config.toml
d_model = 384
d_mlp = 1536
activation = "tanh_gelu"
MLP neurons of a small language model. Each row is named by its layer, matrix (up: input weights; down: output weights) and neuron, and shows model dimensions 208-303. Each number is 128 + 24 x the weight over its row's rms, rounded and kept within 0 to 255. Numbers have three digits each.
Before each neuron's rows, "fires on" lists the tokens most often at its 100 highest values on Wikipedia text that the model never trained on. A number after a token or word is its count.

fires on: "\n" 21, "." 21, "e" 8, "ol" 7, "," 7
L5.up1403:167138121099109142114082108099113155101140109172105167144142155121158138126134108092117149147139108111104108123149124113126114162148130145095134133126110129125117109168176154091105144128100106109143079150123151121102103129122099166159088122105146143124100177111147139127126137105123110154
L5.down1403:116147150123114106150137138154091184157090117121130177154138138111060134155139101154094120085092098146119126097085088117114102126130115164126107155154124135111107109116124075129126122138107132141143137141080136122136138108129124116089120153120136117152150118089130174091167124117108144156

fires on: " G" 22, "n" 17, " O" 10, " an" 8, "\n" 7, "an" 6
L5.up159:101108115144147113147168173130136119133150075091087170103147115134114139126121156146133106143136139105124091158129144140125136094142112138148149141136146139125168145109122113130150080113131129118148112125136123127115119072111144144149137114141105130158132154116077139108131126159123073173
L5.down159:114123133117119116117090073111164141121168163128107117163073122160122095129109153096142124105115129136104121119144123122107128118090138112178136142089149116118121091118127126131129137176097181121130191117101110106133105160161101165112132130156132125113144113141125114138146119184127127082

fires on: "," 53, " and" 20, "ter" 4
L5.up1316:114106154138117138105124093102121150154122140134092129099119150113151129121123136168128101110115158116122082127112120096160150110148092107080096161131142145127132128126135156134101092128162114106061126137185123155117155124120139135122107139141144100159146138159129157128163106116152117112
L5.down1316:107086111155141073138151159111113147107148134195143103168074081158102130165119173141144115105139130101139131110135154141159146133154139111122113081140117151136115113140130125088145144093073106127118080144107140126114154164080134152172074107177132163127143116115182149114152119143121103141

fires on: "os" 15, " im" 11, "ks" 11, "t" 8, "iz" 7, "an" 6
L5.up1275:142142142153100134107121134140086136153164165110126158132108121135127130113074149123107098158158091103150144084115116146149150090101166164145152129132148110143134098144130097122127175131179139190131139100133108144128147096150138116119101133110165153088142111156147151086104156129118119099
L5.down1275:118134137156130124127108101084125162179132140118121119141087164098106122133158136129171091125091086130129156171123123143133150102140141131110128117152088114116113107153107096133113117131110120115169139107112141168094099129133107173096128102113137105135124146160108126106161103115120149140

fires on: " of" 30, "le" 9, "ab" 7, " in" 6, "u" 4, "J" 4
L5.up1402:132144108152127177113157152115124117144122127085115185100160154123143136098102188131120174138131149104099158136153105127099142113185117127098130112149156115136157119146066153119138116112101141104098097121174148120106174109142150100142113130125127112093162121107090118147125094163165117144
L5.down1402:104133142125119093134103089103111176124109125120117167156104123140132149139148141133164103123135120126102139094131155174184115074120119110150142172093115116134119153114116095118116117155143151153125120162097134100121105138126172130103114137093091133127164117129117164086144144122108113149

fires on: " of" 28, " from" 19, " with" 13, ":" 5, "):" 4, " between" 4
L5.up330:102136142174126127146142155141132145167134155113118135128176113149125155134151111127171129105151133124114111086132155149115131165123124124128125163122156124085096109098145117087114100072133119130145145055111123152142170110111144127098107143146137157094089137136125137127140124131153085118
L5.down330:108101106125125150122127095121128168102132167090120117115255124111108136138126168122120111113140103175121166172163154093145145136148110141093118161109110123110147118116139134143124078157108135112093106130131135094091101149171100129112152130116164070161178130151133101105093104117134139148

fires on: " t" 73, " g" 13, " T" 11
L5.up1161:107101150107105083116100117124110091190137088092154082126122116164126101132142114117145109098116139162136102154137163129106112131142138122201173119113136106131112106130092143150161154107121123146109093165106104105150146131119150148115150136146124093120117162131116099151133106108207089160
L5.down1161:111136159165119125146135133137136106154142119161145120089075097119116092130145132127109093174129163109168133113094123117116142138180165129162160144108151136150171152115128138157123142148108134161127137179106089100111133111138113112122113166112145128131112128087113140074094133171139151149

fires on: " K" 15, " M" 10, " T" 8, " by" 7, " S" 6, "-" 6
L5.up1058:087087081150136114098105126135109120145124153167125169117111087144159094096135149157162153139182149164118143118144143119092111166156118153113156130106156160137155160116094086142182167156112145112146114098120135135109103115117135160160088135088113150108162079150101139136134158140153149090
L5.down1058:144112129155109163118126096127165136110105102165156076152060133080152089174086097098114139119112155118099136142116125119148125123143172155125099156120138122106123136140122142142123123152134100142135107134151158073088136156122110111122133133145137157157137127141134143122120076127126135148

fires on: " c" 48, " t" 18, " T" 9, " l" 5, " " 4
L5.up122:121106156116106138145128125095165065124121175181138119093098145171127105098163123093086082102166123146148123130157174104161102160120118123135152123091168099131171105136132168113088081107136108097114123140131175129163131121093190125146150118125102145105088139111133147138177103185125102145
L5.down122:121080151106135165079134104139136126081096099108123141076149130134143133119133123117119093140105129169139164143097160119150156112156110159117108118153123130126148140157082123140111171109164126125120091112130143139121112178103110090095118176100152087133135152096139118115097137116142167072

fires on: " by" 29, " to" 11, " from" 10, "." 5, " at" 5
L5.up1089:118096113111106117136086111120180136200124169138127128123149148152140117151130086108160106130117093143124147060115134139097127110116141126104080157149133122140149112109170132110123133129155131135146096123114097115129107140133147115129112131176126127090108157134115131157112129182160102139
L5.down1089:114147099125133086096108139121133100087125101126165123163118075097139174096152105146118122146136097098127151138117139144163167167116153091139138113127111146119173182176100128125117127103181126142114149095142129135144140149147147139101126180073115101144133132170145113072113128127121183118

fires on: "." 16, "y" 12, "s" 10, " f" 7, " W" 6
L5.up258:101207085128156145127140161099180111135149122168094092119108108139163151154121138159114144139104131117116133127138148136095108114130141102142211127106132092095147114146142184080173134168124154099108153116131132143165113145147144169118113109144118131074127086121090114111128136112122137100
L5.down258:055093114106127159164119086137105132118101150106155120093075141118101148118139101093169135145167132163163116110118149134134124165094100097118153152133150166146099161109154120165127155127134138128093147119102110130112135116112123105138132129110143117088158162123112162138106149167128098103

fires on: "–" 24, "w" 8, "-" 6, " a" 6, "u" 5, "ch" 4
L5.up25:126155134132064177147141164097085131129130125139113146137094119152103105090134090142149158149109113123136128134162113165098163109132148126126168150165115141139139126147144152135143094122125142104106124146148148123080156092106165123132122144145162114131120131108104129097126126150140171144
L5.down25:137099136100162116136065109193121149087168117137129106078159141112103116127136134141133107108129116126145101138108138114125131131112107142145096105128108121147153085142114151100151126139129123167099117100108055102140147125136078121148102087133072156134135128139118133167089133101115093100

fires on: "," 64, "9" 6, "4" 4
L5.up1148:133120139145122120149148122157165151104137110154115135123152131147104103109139091138106161143099165137175165111112086126150134141134160184167152133097127163131133085134066108180146103103134165113151163125136085121142104154159144119154146130126174102142106166121136145140132116136175122104
L5.down1148:103124137117106141156134142136092133122164143127095070119039113087134111098111106159125084135185119143111122081100103099180117127132178120103135147108145102132085128170137136097111136153168142125144133106109115126123130132099117134077126141155135118166134151127151142131094107111162163132

fires on: "\n" 60, "." 27, "," 5
L5.up314:121133127171132143131144133089130116056113115207164157136119104111122148151091148153116111133140127143126142092098139089138119114106134178158103141157162115118111137103147134127124127140114139100109140096094140127103148089129116139102126120138142121084148126166097125110107095183129141134
L5.down314:116125073106103112139155116106123092121108167117147133112145170178117139145124141128132105061115107131126090140172135091084119152152159138131181157142119135126105074127141179102170144102197143076090121145129163097136092149109115112113124148146158142127111118114171111106128093134153152096

fires on: "," 44, "s" 7, "1" 4
L5.up1324:135163116135148111085167140154114125135125138121140122135149117104120128159138136114163136101108113162131141132123155126094147127101125160124145078076151139186149086101142111142149135107109116110154114110153110152144140131101140111164104112127150058075163106138125110074112097124140157146
L5.down1324:135163112101135112145120142148114093116108125113176117172166091094108139145109139167138120113163154120127153143153105117100109110137082117111105094116124124106144122130164157136127144146130125137131130149179124084152173107153095149087089134143132132108097133105146127155155169095144127100

fires on: "," 31, "." 15, " are" 9, "f" 5, " def" 5, " were" 5
L5.up1079:120112142147129126148111097081106104131107121104098131142107126125131118169136148150152080125133122117215180132137126097135148139131112168109144164154171153133120132136112132172077083108079140150114096112149142076119126117092113147091100109165105107116128164145114098127140141137124131128
L5.down1079:093128109103113138102137168149165163113128125108153110131078175140134153134125124095116144149150072106106080108167120134138150133139157133142130133103090074097153142101125127131139086159146103133126098110110096109132135129123145124133101133118076143131101115132165134126114118109088135117

fires on: " d" 28, " s" 28, "st" 6, " D" 5, " rest" 4
L5.up543:120173092093098130155146118152152163096094127150140093116099133125162111087147192096148096106132159124097139144162146133116120092123106130098131116089091181140108138141131154132127144113122106118123166096169121142185159098119120141114077117155137117150104142129163121143106151072127099176
L5.down543:191121137167142116132134105116164125102143092101147144104154127137157129140142150157096141132133136119135107151131168112107093119145095133167128099060170114179116108150129119129113111107114130084102095123136132131125147116129143186125155112139145085125100145120096134107126134115155152123

fires on: " L" 30, " Al" 16, " An" 9, " All" 6, " V" 6, " A" 6
L5.up1294:133080140180123086090177121132108133115157075157148150115130121097069146108121126130097076113153138139137198112160158129134120154168136104130131133142151138134138151131107064154098124107101134149099111139203125107113149099150115099111122128110093139147098127140135093083143123101184135148
L5.down1294:113149144104119111130129118152133123105138157126119143154061126115119127135120120160099138131087126078146086123167132132146136137132125096140068146127157092131108134171125114121142130102201124106144122120142101133131154135164148148117120154117127130115101134137141151147098146160185149157

fires on: ";" 22, " of" 12, "ing" 9, " with" 7, " to" 5, " at" 4
L5.up221:103103124104152111131108130150171121145145078172133099101107132115125114160117130117155172094167121117124152135119165124107107120112117113136099141139121139108132116118132136114124200160094144173079135157129123115132136159126169175122081111119160171133139131107101177138123152133145143126
L5.down221:098154134146115138126154130124159182132118182130096145120163103110103158095165101090124067097118099095113098132122169108170131097120143106077166109159160146203111135149132098104140141122105111119086165133117105148151131164119148132130162159153126116136114086142113144121155142115151164157

fires on: " b" 20, "g" 17, " ag" 7, "b" 6, " after" 5
L5.up1070:107138092118125100123113149128139131134167127103099100127107121112173148117097132133136131129122145141092145122166187100119129129117164108113153105151143135136134107132146106115119137161080134121153080114076110112142165101112088117135142113136137155114147179112143098150105125136162118151
L5.down1070:107142116145118109101138120134151107117168138138088105146102138140121077131127082145133123082142142121114107108074105144102114124151109138108118120138139104095131094137175120143147103103096143158136171135124110131106121118128052099181117108103137105092132106137165099138092144161100149132

fires on: ";" 21, "-" 13, " 15" 10, " w" 6
L5.up171:166136154134099171139160086136109139152135126151140131119101139148153123137143144135137108117125132154149160122119087110131122113099134149132115151106139142131155063120180122148116113145093112096118111070106124129140083173128116122151148103131129089054115149138178119149133098128170112158
L5.down171:122124100121107143088114179128134114130156114138132137088142117149159116107126152135127176134102124142126136126139116161099144137118116105107155147131112131117143124111100147096145135133189093122128140180148145158125156115149100117136111156134116130142162135135103139107135133145109155126

fires on: " b" 29, " P" 14, " p" 12, " f" 10, " w" 8
L5.up1404:114146123108137140170096114121127153143131084135126150185104121131094119102119137132171134073183160151148109125110127155144152137137119168133139111096118104173162120124125125124109103140127111141092103144115124118144118139128165163095087128146156126109148123145105107132085170105137107105
L5.down1404:136126112117147104126146149160143102137154112137153144114100134130154108165060150106103165123108095123140124153132124153148099129123126129095147086117113125127092125162179152149102125112108127145154082133122133118105094163133133134138150141161139101150126158130162155093134149144157160132

fires on: " P" 68, " |" 9, " his" 4
L5.up1086:153144142112133144128125144115126117113131124140111144180122089158090102116067150107139117113110120136098153155146139132081163133111136131134117113126101100146139139150157143103138145136110150103119118083083117115119145132135144078144128108162173139183128146145128118137110104127127145151
L5.down1086:087143120125164137141121173140120081099141102128177141115120119101109121126151180163114077121129106104140141109165157116198161135082145163136133162140135116166109132102162087157096119092138119087121156139123138134130062092115103114116126141151135153113149156147109127122112105110146124149

fires on: "s" 25, " s" 10, "'" 7, "ou" 4, "u" 4, " in" 4
L5.up158:139137118148124117075117159149112142149075136120172117104127096095131125123118112153122114128129047146165123137126128130122131135120119122155154136126093184129094111138121171115110128151150172096159124131137137164152121125152137104115132126097100117136138147174096132153136120128143169131
L5.down158:132160123111128138120111102142133069157159105154058160154105111097124132105122152125155120126163177177088137147132132082138126110125112104123135138175113106133149137078176117132144126100119078112110157126144131149139167098156104131083102120143121126108100114132125112129126107169103167153

fires on: " of" 38, ":" 14, " on" 9, " against" 6
L5.up655:147141132146124138116098178089111158109152145125126114157144147153120123145135148110089152137153113125117158114089102094138090092132117173134133148138139146119109109151086130111077122119131174144135116075155093086127136080101152108133138075137109149106136136138147176131111124134109113101
L5.down655:109123127135124129108143136121093081098133147104143125077255127149090156165195108094167106099116106148069121155155162152137165129119138115127084117146156086102135111118154137132074090114155144127132140156134170125108115103096136129119140149121142167119133103139129083113155111138113165171

fires on: " the" 22, "ly" 18, "," 14, "'" 7, "ely" 6
L5.up676:127125151137126127111156110146085139105150112122159178111097086104126083125135162128181137105151083144095105116136113125135156138111133167144134150153122164133133105086173165124112107108117118131146114081132090113111142135089125085130130117128125146122151110097147108120086103129104146122
L5.down676:152167186112106177128135117113123118107156099086120154172151095108136117133144127096136117158128094125122108143102180130109132129085123145171146097102129118066133090133135124149119138138130120155089153129158137150138134138118151184097105134137140145129135124152142114113099191084123166151

fires on: " was" 19, " in" 13, " is" 11, ":" 7, " were" 5, "," 4
L5.up1477:132121089095130129117142096132133115123096181119133102094120062118162104130109195132143163183088146126117145161151111076119149113115121113136097181162158131098166134130119162104082149145109099082114155167130129141123129134105124140134122105132147141143130149116118140128114152153184101107
L5.down1477:173174108155092135139129144128124119151137132134108140129084168148129164152160135125120140104119135101110160103103128132141106126184145152091100138113137137146139117147132131128130172153138115111100062103128122173127097164115109101112176100106062118124106149121117145153125177118112086129

fires on: " he" 28, "ly" 15, " also" 14, " to" 6, "," 6, "ually" 4
L5.up669:139161123121129116129168092145115154124152113167175116113133113151131100086128120103122127119122142145135109185149106150121133160109101165133137095159125160109123130136128129106162117110141136123127087121209141109186133164096131141171124141151117096158098156111130174117091174151124143131
L5.down669:169140147109154141128129086112130136141142164147133141093147109130123105117156098093167142145127144183114122160147125155128143127107168147148117115160115160132112137100134111134134142087157105091133173140125154120162150136138149158107135135114113095138150115173121111142101167106094123068

fires on: " th" 24, " the" 20, "th" 12, " l" 10, " t" 7, "otes" 6
L5.up961:119129183074146114135154136125147101135156115138162130133159126134147096171140146124098085158133124126163114113131124142178085148109123138128163101156122125135121113143118149105139121115117143077117133151137116089168116128097115145144148144144151127099110126093170153110182131098131140145
L5.down961:095116113119113123161137112125137151091107098152121124143127137138135138106169171146139083159108117127152120163124141150100114109131093156159152091172108110110136129163120137158127116155131144149133120143168171169120136100116141108129130116098134153121094156142113107146160131118086127146

fires on: " c" 18, "le" 11, "a" 10, " t" 9, "-" 8
L5.up1405:142138099112105123138115131136064125141142133120157141101085123130117114131091153173144104128117162098148170142137117134108108154036216137122109144137139095133147115127152169143137143136118166112092099120138133128128103144154110144169106140160139118134143124077111130163170082115146143151
L5.down1405:109120164184136111093132137128165101121093125140129145120089089140143152112099132141141110096115115121101123116144129146163151132117114104116131164176116116097130099130084126123152135155138127099081177155115126132145113197149125145132102100128147117144171105194142130116112146163117132126

fires on: " In" 19, " of" 15, " in" 11, "ed" 7, "ing" 6, " writ" 5
L5.up45:152151128130154184109144149145108118120079147157134146106146151139108145161141151070113100132140084129136099096155125148148123162165100144115141113144106132092133184130105140119109143148117169152146102105124110154178153125102150145095131149112143122122101151096087172156138124102138103103
L5.down45:119105080161098142099158146114078092147130101114128123144111141131146141170136127101098105148122111126113096115111122154133132131142101156148124107105135143082115111115157094131154128101121099134136158130095149120107138135161129118111196128099142119097156096167141135081111079147118132152

fires on: " D" 53, " act" 5, " d" 5, "d" 4, "O" 4
L5.up557:138150130096139133131139102188124128133137089140162126125141142154148088124113131123113159130123133144117105118146139153141088125154167146141115130115110099138125069145117164130098130095110125141145161146114143133112170168117147114095091106153141153141114120089094104167124171113172103124
L5.down557:127133096118119111123108106115128131123150142122109156137076152155145135138075132115108127070133142135108125112131111143134123120138145060072150126119095169106117127152176111148149132094198151101154164144088107122152139117135085150130116103122086155123115145127170167141123119112140093175

fires on: " l" 81, "h" 9, " sh" 4
L5.up301:087079121099102130113072133113127069130151096167128112126115100083125137141156101150137159107138085140131136098141131147135129139102099132132089095197127162144110075123107094137118120147145116124138138123130109121141134111125147139178088147100114111141091112113089156132113105138135150162
L5.down301:109107154109099156097114137116147126102159111162120107111084142105157120166129109102091126121128136171121156125112125108063117166162064125117139125138172101096153145160132078156122120111126107101150141154141134148150117069153131112146097143155104096136128147134165101117131112121125156180

fires on: " T" 76, " d" 11, " D" 8
L5.up931:156131139111086150092163130141131120088131122176147133119122132144109135134103172142130118103141108157151180135136127119112123138085129121121148116162117112125145125104127127089145135119152113091136120107154161141171135116114152142109146172134138107152110106109109122150166107138093142130
L5.down931:141114223139122132097137075114138116129153108129126098139092126139133129110141101114092157076113129121141109130102124120157130082172115176106143090153186089157113167136093117136116136126140134091131140164136108138118131122116143180108136100146149121141142148102086137096114113149126146117

fires on: " was" 85, "," 9
L5.up1332:118119140136137167108103104140136163137132103137114174117117106146165153161112132172148104110089136148155189089117118126129142120109090107142139103141127132114139112098100126108151110145122099132113120090129143146118095109104108141124128113163149120136120118111098092177096104159118159094
L5.down1332:132074180069096134127144184148131165082117172103113096118111127102167104089143129117142098153121129115168105110144126104127083122147151090167145176110136124135124106118120127131127110096110142119104152167107159107130064131116143133094076146139110130122137173109119155136129119156156129139

fires on: " P" 91, " p" 4
L5.up510:095143135117164104139100117132144140144107115160117126135105128106117149137101127103130122081148155107118152128142148126075126171130130140073130096138087113162116135111173147137138089134100109139127096104084145118105093127042158142156107149101154137198142132176137124143138110140122136134
L5.down510:076127166157133153134107134144116145112110136107148119128120112124147158152129133128170161092153144120073141129172146107117134119087152165116157144110131126110096128139118097158098145080143143138135127111099122162117089129127111095103116126129157120120145167210117126112147131128132121122

fires on: "\n" 61, " g" 24, " m" 6
L5.up1282:125129137091078111071139133105124068071106095128111120115102135143142157143121157140136138123107135111120117138144124096154140151131161115148114174163152142119132190127162125157182128164130173142161100137165097152103154162106109104177136122076111080130088103122108121146136131134114171098
L5.down1282:149137192123132118121138127152111070164124129135164176165138114148103130141084168151170168172172130109135131124098135086143124118144147114159176061118166098141094090130093066136132076094148060128137125073096162122120154099157145119133132132134120155127095131117138141113105129109155146086

fires on: "8" 18, " H" 12, " 198" 10, " c" 7, "9" 6, "7" 5
L5.up6:167163135129160111139134126107151104127168102149139109113141108152152111158126115127136105179124159155118150136161078160149120150079099111148146137149116131112095160167105159151123104151150136114166135110162104194142137136148136128167136109157118088086081098107165119145152122132096109161
L5.down6:127122130130137127128125151102127161135082113161106105077105129120191132113088170140152115157099146141113101135103152077159109095124112123156140110069085150157105097073104130104115120120179109166130120166128148102092125130141118126104150141117127156153155122156134125190131121161138122144

fires on: " D" 24, " d" 11, " W" 8, "er" 7, "w" 7, "ian" 5
L5.up1516:156107099087167120115131125143135157152075104141128152161122141138125131182141132122138154158125151128104096154169147082116137123168120142088127137115106121105135099135160123134160165130124144126115155095098111153125142108063116135151097115130109104129076102144110105164131123089134123169
L5.down1516:103148093139157139086127088118135120099114124113182130128107121129123108137070139149117117103123098135170110132156127113123082123155150162148153111142113135136159150155095133098115154103113141127152144106150108134130086128132106162130103145150094111098111149140129147126126087140149091114

fires on: "\n" 73, "le" 6
L5.up483:138160150135101138085146127139129091129127081148138096147158134145122092125129149141118110158152102111115117142156127121099148106138138178121124134167125112128109124127118146139157136144126085085120174138138113103079137133085109150143131114087108108133086141135125139145104168121090140157
L5.down483:099162089133102121150099111175114141169127155155153142107169140135123154149145141145177121161115130119138115140090160106119119083146116113146152142158095104119125113126129084126151141105143120143125123113128122132136155122160130173126131144143138102123133147122138122137149135137140122146

fires on: " but" 28, "\n" 12, "us" 11, "ough" 6, "ill" 5, " as" 5
L5.up569:150114189122104155129148122114125157099144136138139143136138130137147098121134115135096107142139123109125168134155155096148125118139105163109151135144170105137113076081145141117198095164121142162111163103149124086102131167126119103087163139105150104104121153150173144130109148115104166113
L5.down569:112158093118133142133132108185116161114106149122132165128194146114134132110158123123118150126126157145175124121099129103099132109090146123113118137098124166115132115128097109112127130068123147147204159162102159148072108136109139201117138118138134159142174121113103116145176124103154095152

fires on: "." 34, "," 16, " and" 7, " is" 6
L5.up1347:140103135121100127108174110142180136109147155093133168110150104107174145139171167131152138114137093134171098119129166143133160109118114113105134118119104117139107085123128149162085067179113122102112113149173074092097103158120145160124141181156177163134092159101144132181106127144138114110
L5.down1347:125131110102134133125170184154108119143104132129168158131059153144139113148148148125146162084127166076131138140105159148169126118157138156107115123179130166177121152145124148116118176137142145134109075088126127136174139134146124128123137109161114120129127133088146157124115126086137125113

fires on: " c" 16, " t" 14, " s" 10, "ount" 8, "on" 7, " m" 5
L5.up1186:104139107144097096130079140133125109119138117140109135084134129123124101148129127185117076064135123143132133135158144131134115118129130162143162138106155135116139146113114130156175112149143124119106100152166085129118101160142089119115117150104123128143110134160079123136143136077091126081
L5.down1186:139124148115173115149143136102131123150115167117134142165117109121127144107115152139124110136105126136156145154101094109144157135143146086145130091157117138144195103152125134119140135136080160137126162124115100077081116177100145143172134125125130056092130114169150130124153147170119132152

fires on: "E" 26, "ent" 10, " part" 7, "ond" 4, " the" 4, " Cent" 4
L5.up345:145136095137132111133170120158155092158135160112134124146135113129078153139134117111129152156114150148090125113100138138144174135114123119106127152143129131131060112157147108115119139126150134110147131147123145146151121151107122087161100057084111169154130140106111113147143101147124126118
L5.down345:137107162183121098100142107100072119091089107176110140133173159088124084115159146160108145165137092143095096180153085141144122144149106138080172132130124151115146124088151113129171116124133144114108174099089098106110136127104091112146131141129118151123117113098129129100118147148178121143

fires on: " Mar" 32, "ar" 12, "z" 6, "an" 4
L5.up1189:128114122113120139132140147148101120160103130130105137108133102168114125114139105132134137112168154139143155134155126151149130078120102084125167164142139113156137129138091135138195148103130139178162131134123136141149134108133134127125116106096107163119119166125077102141126106104108115090
L5.down1189:128125137123119129142163123108117111122154157111143118136122132117174137102124111116111146103148153141117131139089160150117133200118102138114126195110112110133127121111080120143111117107150124128127160122146158131132103161121113094126103141107158106162124132130122090159123129131141162088

fires on: " P" 60, " G" 15, "\n" 7, " p" 6, " to" 5
L5.up1025:122147146115131125140099120083118145134127095122134119093086156150123131135109114151119092125150162143158108091105151127077083118144139165141136144113126151116131160146151142172122127201149153100122115155117148155172107149140139157121115174113113105109108126118087132118105132148136116131
L5.down1025:145113171141160097159165170107162127096128144174138140146125113120116153156111146110171136109118119140109139128134121112161142113098136125129114099122114136103124152125097184122190144127078103163146098130149125127087131106115133115107136123157138145116149108173112163125133102160141102090

fires on: " l" 38, " L" 19, " Ind" 5
L5.up620:118157163096138097122142093138104083116166076115134154140113139116146123158141094130115059146125152110114169086073125139110113141112106139110108138134116110110074108124099098132116114140137104140124127139117179123123144134120144152167144154128143124112114115129134124112100129139138112169
L5.down620:101124157162136106121094123157120147116125127167098097139112148102133145189130146117117176128125114112166107165152131153098102125133137116124103143158162138089121149163150135165127108133118129152129115138169143095137162108118142137080141101117144175110125139137138115136112112127126123144

fires on: " M" 46, " S" 12, "or" 6, "es" 5, "s" 4
L5.up435:141081122132100094119121133164160086119167127123168168082135104144181126156131108113138111080119113122151110129160129111100181144094134125122149151167137137145132131107114104131149137134145129172127143121170108077156144080180118096144153115091119153157117083157168178151127124120147171071
L5.down435:135097100122171112111157076140145124130137133126106123107069145136127118169127122127112175114103128141131109177152091088119088122136118131151085113140148151171161151122123167133091108133126140100148126137140169109148161134161096130113126158127096121157118178126157121113087138095106124127

fires on: " T" 57, " of" 10, " in" 5, " at" 4, " t" 4
L5.up597:118108154061118132142164144101165087121125112148105141124084096147122111081137106139127127115151156112107145109097153109158150111109152126088161132126149101139141142130140158098136130142121120155159111159092119131140130124115161117141179166159118111191118151089135139109142124128119139131
L5.down597:102133177143167113144137134125131113131147103084082124120096121126120168140133115147103080160099159171143123154106108103115175147100099108153160133127108092093097131138124101151153144129163134133167127139151105134137085143108101143142125129097161139115142111129171112090150117129133151121

fires on: "\n" 33, " tr" 15, " l" 7, "l" 6, " pr" 6, "e" 5
L5.up5:073134184138143114132093107134099071141093095122133161115158232092140104113126140173170123108153106123098104079156160106091131108110104122099096098129121151133148109066134149134165106151094117149136101095165105175108134112107148137126160119114110136118109126126117127146143126105138117172
L5.down5:148118056100147144083186130141137172115173133132153109144134133126188162142095110114090090147117123130129096136097126112101083116138112133125124120092106161100114084182125101096151134135146132095084152130102116129120157130129107152133105139156162087136143191138109126106144190142113121113

fires on: " d" 18, " D" 15, "." 13, " be" 8, " being" 8, " s" 5
L5.up921:161110124089126107105091120162071134148111114119168125109145126177129119155103127163155107147131151081098146125109128151137068079152118126143140171104149147141114116124123170148111134205133142103105098163153132151107132094129148147116155147150133152118144124082101130158128153175124137095
L5.down921:123106154131175104152123126118161156093148101110101085135132130108105118103126112144107130090127133121130118112165109144122105142128111103093143112095123153139111130162120091124145145056109157128156155128132165131146188075122108151105114110080130127091116127134148153174110112082136112163

fires on: " t" 29, " T" 7, " for" 6, " gen" 5, " n" 5
L5.up898:136091142136128114129089094113149123178137081145174074124159125098154085099138102115137178158101133118113140167121156169156111091102116139133122139103165070175123211116119126117131118123144125117138149157106126111092122125089120121138088112131136126140143172159143140122154124134120128168
L5.down898:111129155146128105174145129125151102099154130129123090161117138101169128085130116151116103156131107179129149093144126110107105116122134141099210124105119123167144076114114147184164095148121105138114117162133140121119138103102083142102129099164091116113136102138083164088176134109118122107

fires on: " t" 16, " to" 14, " s" 8, "ing" 8, "ed" 7, " for" 6
L5.up671:164130148152125108110092112144166068093085107108146118102144118109133149132139130129128138129130125123096138108131139141096127147151110142167129153145178151159143169135124150084136151148131110147100150115127104112131126114149096133097121117103137102113097152141148077167145125124179146078
L5.down671:113106090128106132151120169111108131092163151082150124143190152073153119129167122149099112122137157097134143139126143102180151102140133093145141102154117116164108131135159123166109096154106108128131160146115116101136203126072143128166097118174125138152129091126161153114115133152127142109

fires on: " 3" 58, " 2" 6, "\n" 6
L5.up209:095147122157152170080122138108129098133127166172164145118085143137126100121087158133120134109151104113092173094131084142095155106090136142113087131118143162109119120106130083131171169150132097121132110141128153153138113130175125114146098134103148185120119136153087093142173130160133118134
L5.down209:109087093128141071131122108166184136134106117071146084153136126074136160139113126122141093069136122161134129141104177107121086116088154178162136151140100118120098112106122129148141129129152127129109152090094137111130106147119125127126132140135124130147107124128133139132133157082074136114

fires on: " in" 19, " to" 17, " at" 9, " was" 5, " Ed" 4, "ed" 4
L5.up1205:141170131136135115158088083143115157167156122136087146095140134107122177120111151138112127105095119134140144079129170136119119126133102153128118171097189117144139136121123188131144138099135124164106085163115147126123119142146170143105136118128096123127157123147105122165109130092107124107
L5.down1205:099119158095088117105131178134142094080110124125153102163112095116128112104145120140140112164127118114160160083135183124148126117159147077111131111121118153119119136112114130109134133138175150126131140103142082096120195125166125109127079141139116135129127117067111136135102152107149160140

fires on: " in" 24, " of" 11, " for" 7, " on" 5, " with" 4, ":" 4
L5.up634:124169130092088137139143177114088117098108154145087108108139139146136145109121130089124154111112144118173143165109154136126136144140114119093114119082139121108071145168084154113117123134146109113102112142178110098151173113115166116142108104114148132125112171142155129159147128199147103126
L5.down634:135136177154152115149113129123147119152169129103188122112188179134144138146133127089113094121164143113132134123077143109127142156140119091099130143116132189096151138144148103143153138108143175102163121097098135079132129136163117107100167131119139118141122107134105123110130093092153099131

fires on: " D" 61, "D" 20, "d" 7, " d" 4
L5.up615:145177131108091144114110144129145157128185112125151108130162094083124146099150120137161129082096125164083127133152146132133131147133144130110128120150126120151120122083139146137155104107155123126101101139121093159186130114157143104130109153149163141122139121092079047137155150093135158129
L5.down615:096116130103104135132135125100124177119120150113118094151110130113121109091123107125120123120121116145138136087110111119103113080138085140104087087134146105155090087112147193124140112154095131102146141112104114127165116121089159140095139138122105103155160138100114136115059124111169139125